Weights of a small transformer language model: 6.18M parameters.
MLP neurons of a small language model. Each row is named by its layer, matrix (gate and up: input weights) and neuron, and shows model dimensions 64-191. Each number is 128 + 32 x the weight over its row's rms, rounded and kept within 0 to 255. Numbers have three digits each. A neuron's up and down rows have the sign that makes its largest values positive.
After each neuron's rows, "fires on" lists the tokens most often at its 100 highest values on Wikipedia text that the model never trained on.

L6.gate231:122142100141102146159122130110093116090194101189108157134132099190119176097076103123132092101123079152085183152119117125094158104093177155163107181167090075157087180121109110121084123078133143105163157089151096127096116142172150067119175086116120100138102138189202116121149117074102162094105117120141110160146130111084153125135178139110167126128046099135087120122130148097105097160135
L6.up231:063184121109049135130100141118159128112122085152053095167103142152157151096141098125147075135129098125107163132099062110119146087114213132089092148151129090102156117156114088121085182107152170110131129136143078146094127145121130098172108143097118115193142155096156139093109109151147112071137118119088169099131118115124137144108156169090146195089115053149142172129116165167070127166126
fires on: "id", "ew", "em", "ag", "he", "im"

L3.gate206:157098122158066173147154141078086069140116102171141064094132160113113127096153106188151168131117204129111171037123163116172172088139138119097170086147104126153141129115077098143138102079101155131104148101076158133145096118121152092110113117136083070099093091109154095169116153107164087154130132106095107108095148061136101162154080164128190185124142108136144118111143104055213086117134
L3.up206:138063165121072143094136102121099104131167098120097117107157112136143131121124163163114103140160120166068154122168105098136112180146169125146173113166156099073118101093127108095211129129069168156077116067130140120096131116124143047145112107162129135142082093110159087204099131119109140124129158169124099084106162110153136148135089148124145148122157123148156073047131135123066124159171
fires on: " On", " My", " among", " main", " late"

L3.gate58:120122134080095130123079108090105103173147150177122125120106152110092089142101131120106128094123183148114141134099150135109079084123127138187085086170147120114141099183150174113128194156083073120102177123139116077181158133121139122132086148143089123116061124169149139088185100194164112117131107164121141182163107121142085167067126118111139159081124096138107152122149123169119063116134
L3.up58:142137133115152155183097158156108178115138095055140156063150102026148163113087095123171160106143123158123122104147147144115083114124131149109172130186129144157131080156161128142183120182119120160143143099107110139151145113089194091037147189083128176075126124097106127104119184094156144129142151085146084186078102150159115121077103107147113175160180108152092105089087180127105106132153
fires on: "ress", " st", "pen", "inal", " Pre"

L6.gate115:103127095110169150124070175153129111169090096163117142133074092165126144095099159134152156105151170136094191068124151100131098081142165165131130199152116132134115166146120129102117155103134128095108155105121167090143155140138175107074102162134186106111129116121180101148147113121153129150128122126181141137120144162110108177116115107138176153135124100092106120144106169175146157163098
L6.up115:087095085084160134132168181106158108117090153119124133111110104099069102141080103084144108120120155093116140132174087123112092134086088114133142102120068159152148145090135193212164119118141117155119178152134128084158083071106137117153115166110172116150166143207190120111137076128085091141126149129095125108143094084104199172144158143101207098152137133126172128095110179085115111064162
fires on: "y", "ing", "ug", "ar", "az", "at"

L3.gate425:115181144170121177119136123118046117100084177156142181098153144145151108184141160203151126097111089133131180140112134087147169122127107118112142123118142111112166113109148136127070128079104149141152144090135144140137078150102048117157127150175108153139137100120130140101110151083144141077137121171061130111182127116118091065134154116172169081170153161159198127168135142151098172159058
L3.up425:147101140151109108139161133108108127106158132151138146147188150126126155156132145126117057107143119153086165146093149153079104046077108079171153159130147104126169167091052118122101138106141179124148186123141192130152114163096100122149103151173102127140189117113125139092082181126178143140110140124115130155164162107135088081125076202114185110150117151180134122135145097193149174107113
fires on: "ch"

L3.gate492:042148108180087102114166048134163133218131095131200090103125132174156142154204118154105190113135073096110158134123089115086126176119136072118144109130134154149191185138103128142129145154117184122180143051137084144103067148131109116126136147145119121120129077142140102138125195108161154179117164066120127139108087130134135143178138066092117045136137156089130109170083117133164068077094
L3.up492:095148143159117148149079138124086129110171195096129121143081082137122115100171116096136145100173098090058129094074071179119175107176139122071180168143142170081079071079113093123107140109159098136181131160082100109156119192140061133147081101166158135121113097117204127134151141113127144112119134139110171168013196123119150170110163129071048147119119105171059107127148140132078163110147
fires on: " be", " n", " g", "ength", " mon", " sk"

L3.gate526:153107163098147053104137102184102158076135173116088098186190150189121091110142114186163108108150062152118191095116142139132136131118173100068112144143151172113103140197126141181217088114182152122107084112141059105164128119060140140109127143118157174139150179169136144115108142158148130173149108083153078172128138096135151161121088097140174170084102113170146149105113094146071100150076
L3.up526:099085141148120082140215062139095214104089173130114121166139133177116084144089089163142103123115151159152165084127150143145133137159128150051139158140102143171118129093078150168170041085231179130082167113081091148145090120113128172123149213167094145110112167144133178128099144138110120099148155120142135171127081109125125147155167144139100131108094137114203167098142085190119114125111
fires on: "ro", " Indian"

L3.gate273:118150108137106097111103173223113162087183093128133156081176121114178128156181124132148121131161106115142151139093189083142112078117081153115117111138142107125133115148081113085174103115137187102105081121129133165174101139157116102092120093082188116124116155104146128121178117138141100153071106157181077093191127169126106092127102143121150113082072103189090118040078157111148139159157
L3.up273:088105134135091096141174112109143144133119176075145132065159172175113127142100143112137049085147129145169102154125202141113140146161179123061105130105180086107112115121084165087130124078087134153156114135154215156162137124121143106089176125136150116178139091108091128167102090167089121090096108147143111116128159145105132121121149072074128149117180123114079109108128165206105159137108
fires on: " both", " all", "to", " River", " prov"

L6.gate228:164073139085056125090062152152116124117129127127075115216128120195104089102132085149123096151143125136166137119184118136101127150024156134113162134135151134089088098123140125120125120170151075130095097146124097170118070181081078123120132137119143155158073081135148154146123135152192103145123158171157119174123143186168145104103149093125155214081101146099116151123121112156137139115128
L6.up228:169095060035140116168113165191159115131113144171101152124111140094070136128074119107077100101113095143151159106138180125139134129132101141146132094132131148137133171094176146121057074116071074133125093165080118164121138169052179191152123143084121139083107134135082180112174166159109125130153163112068135121127164167158094104174135174210106115138111116168108158095176184168133095098123
fires on: "ro", "ress", "ie", "t", "en"

L6.gate471:071180105159134159106095079169089135095136140129118167100120185132151162098104115128166123156174129129136120145162130093164096094116055130132092072118062150168119128125116129093130185162097133130157143140127179121103150110165162176123138062073081151110076086079096180130189107133050134123165086128166143123118120116172122186146110128182076188137121131107105132152177133156187130159129
L6.up471:180105146069105169195162149098171098060138125126098105099089143110112112146135164121151098128121180155138117178083155157126092115095128131108132098129114105121094174153173148071234123158122103135112106070152138099152093141077116185122136138133045131168115121122218064122145151121116144079128090142124156095088099095090153133162153161110118190137136086158131129150146076174141128128152
fires on: "ens", "an", "9", "ey", "inc", " South"

L6.gate542:114174155135146043077112115167130102178073133109163147119088135099173145118150138137129146178096093066115148117106144105142134128137145132128139107164150137135102123169129098115082099100074090127205119134108131170147139113111173122117094176136121138140137131098137150114119066156144116129156066106160105086121072160119121100117120062147069139167196127135120137145099142151100170142098
L6.up542:142105089140136083179142164139115172112149103148155221145079147126057200104126114106126087138112122166105098119132134177124124143131113090184146148117155180190134147097178084070088099185144099109133138100134154123144167088158127118141109090183136156099141086122205119102147143103150108103137130158126124148113137136195064170099199104148149225076079121181086123101108140136114115121137
fires on: " g", " l", " consid", " ent", " cont", " sp"

L3.gate192:129123101156110139117134154135115179152170083115095200126144159089139142091178113135177086120146121116084163081163094094147114122084164098055135083147143115097098155091153091141112124131130199088153083182102158143143083145136110174122109118130105161129112176101146184139139122191089131114122101076153107129133139062130144088061122112178108142144167167125100081123151119145153107113109
L3.up192:126137135107139083136169133064145071133128152151125145158121179142157133059079082152145094121133160106133194131131114095155120218081136163088154142100151122105156157117110122117139085202110169131116089131032132158144128149152105159123145073163115124100120103093180151144150149104068077153111099092133178206089138082149164148116134105124135178205154166104120119124109145212105103117126
fires on: " |", "ya", "oman", " You", "ama", " well"

L3.gate131:180103142158088134112137137135123081075087102149090103176149130091161096139139199156163108096082156135168096113117169175090148130104224135139146123139180108083153118179174107170135134117101150154135136111099149157139141138201106109143162166153121125151170107134086113148141146113109132057092116152132160171113108103146070094118152112100093139127106164131145128091166099106117249106116
L3.up131:148134128127129173131131139145169117113083119144164196062122123139176098127127095159080140115102129130151107180180116110136085124169090123143104113087077109172172158051135165109115166044080109098114180179162098110138129153101114117154070121104161073153147123129122148141154131118133163181192110081108139167126155094172132128164154174131113054167132118206127144159124145162149066114067
fires on: "ch"

L6.gate411:075095070201122077140144171104093160145115101118111165110080081168161121058095115142162070071144126124122201042166142117156095110146087192085081119172154174141104179139099099082122192101173134087151127079097094138118159111155096160121178107106075134149174139099146135163110170081129124163126111104151085135102080165106103129152141142133165144088137049122134139124163098133136127186113
L6.up411:084119139155124141134184081151150089173099129150115140148161128089065172095108103175089075097135167135122127195119091053150121157142166165098138114132108082127158144085157155141146050167117114142136155155164090166091129185117084105091078134122117075142130032165172080139058127098161127114134057075132196184116107128099091080192117085146152062110157160079117160111136085114111121124110
fires on: " have", "id", " out", " be", " had", "out"

L6.gate268:113144117100115176058118089106118131153171140176076130150130110130140123141102097106230056137135150154123119095162092108162086113078096094155175121182136120128073084136114145055120115112137151117138122089106058153133215117129128160151139152079128151155135165137163104139159072100058133130122101155149113140071112160109132094134092153186140115115168127113173116134153116122137079150110
L6.up268:113121128079138140147212092179133122114162144134115100162127139063112103143118096160155081130110117137124111132147158128189094157117072056179158124111174160092092086055171153070156085130136144129129134075074111115109162108157138126096158115125101113166120197154149099179109078144007164163158172143166131136113118109132121095164121116163095096187152192117133135147124121082096064120132
fires on: "et", "ot", "ud", "at"

L3.gate31:142140150143172085152149117134087135152166122123141127093115133106105043146106151099176136067128161084170162123150099127155184149101101148101114124128133107140108136125055146153122174128113068102142153159133121125127113141095119138089086101127121125120110088106131079218080142103128169127094141210157128136101102120140122141154136088117137164102141174088067139046162104092106125136113
L3.up31:110092145138201058143147154120062140217110125152183076168118097082130138112095108120194145116164132085105130154065081128161126078144105101096135105124116127113122134097149093160130118160115129174174177141132184177092167120126159136165105086136158116099207117143155160165146172096174120098119131133168096099127123152101147126151140098134112143144130157077123108132183115142094107066080
fires on: " be"

L6.gate198:131150151207121143129107084126065105158121153158151153111137131154185130126083122124118142126197157072140121054132143139168094010188136115076133109123152055150109064159134110135157164164153160110122113145153131191172061101093076130107122071140113158101120157113108093149211113140082119161103119141114171110102107153176128111107140070154179156081111104106090135134159072109130124123132
L6.up198:103113106122132116155113147136112102132117145144033138132120124088096106119092164137106049146169137150183140143112176087177108140069141153120168090116093152134191104100109149162146115145151120117160063072124128146151122136089127145084135128153154157162130111179146125149138109157177116178126172147161146126117149147142166117165086130136122111184163207090097164178121164106067147111150
fires on: "le", "x", "a", "f", "se", " that"

L3.gate418:166072097137141148145133122104102139123160100082133111162078170171070147123094182057143081145107176091167078130151116088179181122096142097119132134087060120161115147164145111117219125120086143073144186093075142168082146060109093177179085126154141170168134128117102104147080128128166149083124125164125105154150113087126134093145136142140169091089157149133116179111129068077173130180125
L3.up418:136104103074165104100139126113075089133136096107131127157099147163140100118138217100100130174099123133126119167178087065128178103094135150150124044083159076114103243061086074138125159077145115110134139099109131103100152079135109137123132121154161100123188129180101055155121151140181104108136144108119131143166095164160163154164115121120123146180156144143105149166120122098088144149119
fires on: " Best", "C", "inals", "bum", " career", "orm"

L3.gate219:155099124115150134139086112133119107108098093153170113116104104144087114160078127124068062145088141138079119142186072121160156167132179189106110129128167105116134163116160171176198104175097169115126178132195137143129106110161121173183160113138117112126144163123073105119098140131114128102145156147117116156137108115143147166222131145132132164158114123119163080153159106081130135118107
L3.up219:114129111122119150110094147148064161110177105138145173126143145142162192154186129169141133141091112157086116111111092121197166149174154151105113145145178148081169118141124140124152147128101160128179097133167138160097122046058196173135096123112149148124112112099128177066140128130108139120103137136182073130159097148137114147152130126159122131147125110136190093122162130147123096176107
fires on: "ice", "U", " Le"

L3.gate296:160144095129131126189170165138104116107150096078153129137165055116197095111138060127137119130189089199096117095123069132094124149078147111147089150152143108121091139119141133132127152118135129106133094164147122111164124153137107171133081107123172127117056133113112122115166110179146158214168127142120149153161096145071052168150039122079144092099131145149092155151088115152167160144154
L3.up296:107090134168093155062102080113109095123120102157118159097143121235187174081114142133163143162131129101152106136135174116062096116133098159080167114084097103131121036084137071154093110204116084149165197070131152131184161089142094113141148165168085122135158101076129152075168123109068131138128093130114125150124145076122139139148124146154196109155151115050135179138177137168119150103118
fires on: " moved", " manag", "ah", " for", " served", "na"

L3.gate220:077164115185112104155164136084082150120095083185138125131120142128205106135200058141152157168137115110129105085095113058169096121176074111130112073150130143100133121150108131128180122133120172150090145101167158121056149097132107181161106172131157170160118151097128132172135098137119095131143192120109069105154145080165184160127102115114137096115109112153140173151223134082195100124114
L3.up220:113091134134136127071118076132103120104095177174025137181115095109041134122135106111152129124199123112075160112121161137159123169086113140173161110103174110130125151170131096136149173064121164117133090086127113153139149095153078150116104132151097088150146099143083096182160146171155129088094174104100126084155157128132134095085121198085116168150115108162156106167117134143147115106150
fires on: " Gu", " Wh", "ob", " record", "ph"